From a checkpoint of a small transformer trained on Wikipedia: 220M tokens.
MLP neurons of a small language model. Each row is named by its layer, matrix (up: input weights) and neuron, and shows model dimensions 144-239. Each number is 128 + 24 x the weight over its row's rms, rounded and kept within 0 to 255.
After each neuron's rows, "fires on" lists the tokens most often at its 100 highest values on Wikipedia text that the model never trained on.

L16.up94 [163  95 156 136 158 131 114 109 121 103 143 111  88 121 154 128 131 136  97 128 100 123 153 149 144 158 123 123  86 141 141 104 133 157 148 112 155 199 120 123 137 183 112 128 121  88 182  98 139 150 116 126  86 124 153  97 123 107 123 112 107  95 134 135 144 148 138 133  95 106 132  96 125 118 103 157 152 167 109  90 140 125 114 141 110 176 128 116  92 114 166 154  85 143 149 150]
fires on: ".", ":", ","

L5.up354 [ 82 125 117 139 127 116 121  81 102  92 122 151 141 129 107 131 107 148 148  88 149 158 148  83 145 174 137 107 136 143 167 139 113 149 125 133 146 130 111 129 116 187 142 136 138 152 137 145 168  89 134 144 104 154 146 142 130 110 152 106 129 144 164 120 103 105  86 130 172 116 111 142 131 140 101 160 100 136 139 102 118 121 106 166 151 129 111 155  85 104 101  72 139  45 112 124]
fires on: "s", "e", "as", "y", "b"

L3.up664 [131 102 111 162 121 134 169 157 117 130 129 148 153 131  91 150 126  83 138 147 130 172 122  68 128 156 140 128 121 105 167 146 124 107 103 107 125 119 124 133 178 137 133 104 106 130  85 160 114 119 116 158 124  97 156 114 150  90 169 116 166 137 152 102 192  96 121 180 159 163 140 119 136 106 124  90  99 119 145 111 148 168 127 111 114 139 151 142 168 141 117 113 139  63 120  75]
fires on: "s", "t", "ition", "ff"

L7.up74 [123  79 122 168 137 143 184 158 162 106 170 173 180 114 142 126 141 141 113 119 139 143 129 126 123 115  97 152 185 119 146 129 129 111  94 116 115 177 120 118 145 111 140 136 151 121 110  99 134  80 130 127 163  96 153 115  97  94 142 103 145 141 152 129 102 135 131 162 129 156 111 122 137 122 140 134 145 104 161 110 130 174 114  91 133 172 109 127 153  87 144 131 124 142 122 101]
fires on: "ed", "ing", "t", "ic", " for", " of"

L3.up684 [158 125 146 113 137 122 132 138  79 151  96 147 127 148 145  98 103 118  90 135 122 116 132 115  98 102 119 101 122 148 101 139 115 118 156 129 125 137 171 127 121 139 216 146 102 160 149 126 111 133 132  69 137 128 146 141 155 149 139  99 104 166 106  99  91 135 109 105  67 104  96 121 101 142 175 150  90 117 126 133 151 114 130 123 141 134 111 148 137 151 105 153 135 182 130 121]
fires on: "g", "ct", "y", "st", "ish", "her"

L6.up611 [138 139 109 138 133 134 145 128  89  95  94 150 108 128 126 125 109 137 106  71 185 156 138 117 111 115 128 119 161 112 131  84 124 133 106 170 134 153 107 139 147 147 179 142 124 137 168 134 120 122 148  96 139 155 132 164 158 135 154 123 169 144 150 123 100 121 141 119 118 104  96 113  94 113 147 130  98 144 133 140 121 129 112 132 159 143 100 151 131 164  95  97 139 136  90 139]
fires on: "st", "w", "as", "ad", "ed", "y"

L5.up477 [132 141 107  97 108 124 151 129  97 147 166 161 161 146 154 100 122 132 124 155  92 126 157 109 111  88 122 133 144 118 172 130 137  94 126 145 143 112  98 137 153 146 198 151 101 126 158 108 131 127 113  95 149 141 118  84 129 133 131 160 105 134 145  98 172 124 140 124 161  94 126 133 135 103 176 111 152 166 166 114 152 144 120 141 147 117  98 122 139 117 143 140  97 140 154 132]
fires on: "w", "ok", "d", "k", "st", "se"

L12.up285 [135 133 139 128 145 142 104 147 148 143 138 105  93  92 143 126 141 172 128 129 123 102 102 107 127 135 127 128 129 134 120 111 159  99 112  78 144 182  75 152 112 141 158 137 112 136 135 142 156 118 125 129 163 137 138  83  87 143 116 101 121 130 174  96 137 165 141  94 142 150 119 129 139 167 115 101 137 167 114 121 132 114  94 135 109 123 142  82 114 136 112 132 161 139 135 113]
fires on: "3", "2", ".", " U", "7", " it"

L5.up736 [158 134 106 180 156  91 166 142 115 111 148  91 110 108 155 123 128  92 134 126 120 142  92 132 115 157 125 118  98 102 111 132 105 143 129 107 129 122 143 140 137 127 125 132 102  96 126 105 120 121 135 151 149 155 109 110 114 135 138 130 128 154 156 100 130 133 122 130 140 127 120 137 123 128 133 142 121 123 130 136 125 146 156 121 119 150 127  84 149 118 131 141 125 141 138 101]
fires on: "ar", "h", "oc", " a", "c", "ent"

L13.up168 [150 142 166 190 178 149 116 137 115 128 173 109 149 140 138 131 132 131 109 151  85 138 152 130 135 174 112 139 150 150 128 134 105 140 109 148 156 123 128 106 132 103 119 117 157 118 141 102 139  80 147 118 137 109 147 120 106 141 142 121 144 115 152 127 136 148 148 118 120 133  91 137 131 108 137 124 122 110 107 138 150 128 146 101  93 156 144 155 107 135 124 127  98 166 153  63]
fires on: "ing", " of", "s", " it"

L12.up139 [150 135 151 120 144 138 139 127 136  95 124 118 131  92 133  84 146 152 144 115 167 118 146 131 124 131 123 161 155 123 126  88 119 160 125 127 152 160 116 185 118 147 116 147  98 122 151 132 153 141 151 137 140 120 146 112 133 152  97 130 115 111 170  95 124 152 147 122 127 105  95 118 109 147 120 137 149 191 110 112 133 138 155 141  89 100 160 105 104 113 150 120  87 123 148 129]
fires on: "."

L12.up379 [159 154 148 154  98 120 119 139 123 175 161 119 109  97 132 184 142 113 115 133 119 133 108 113 123 102 117 125 131 132 163 146 114 176 103 109 136 161 150 121 119  82 106 112 138 144 126 133 130 111 135 159 108 106 123 175 154 160 152 154 143 118 136 102 162 120 124 104  85 159 160 127 155 109 151 120 106 134 127 172 149  76 106 172 172 176 119 157 161  73 130 124 127 155 129  74]
fires on: "er", "l", "f", "ff", "y", "ber"

L13.up691 [152 134 135 135 107 150 126 136 110 129 162 124 154 125 117 150  79  79 145 162 138 162 121 135 116  92 162 142 125 161 113 155 124 159  83 150 128 145 135 128 142 125 137  94 143 131 136 126 126 138 157 142 131 119 164 170 123 150  96 164 122 139 106 123 144 172 164 114  96 144 153 132 109 117 152 139  84 113 111 147 112 139 100 136 153 148 144  97 140 112 154 119 112 114 144 139]
fires on: "o", "er", "l", "al", ":", "or"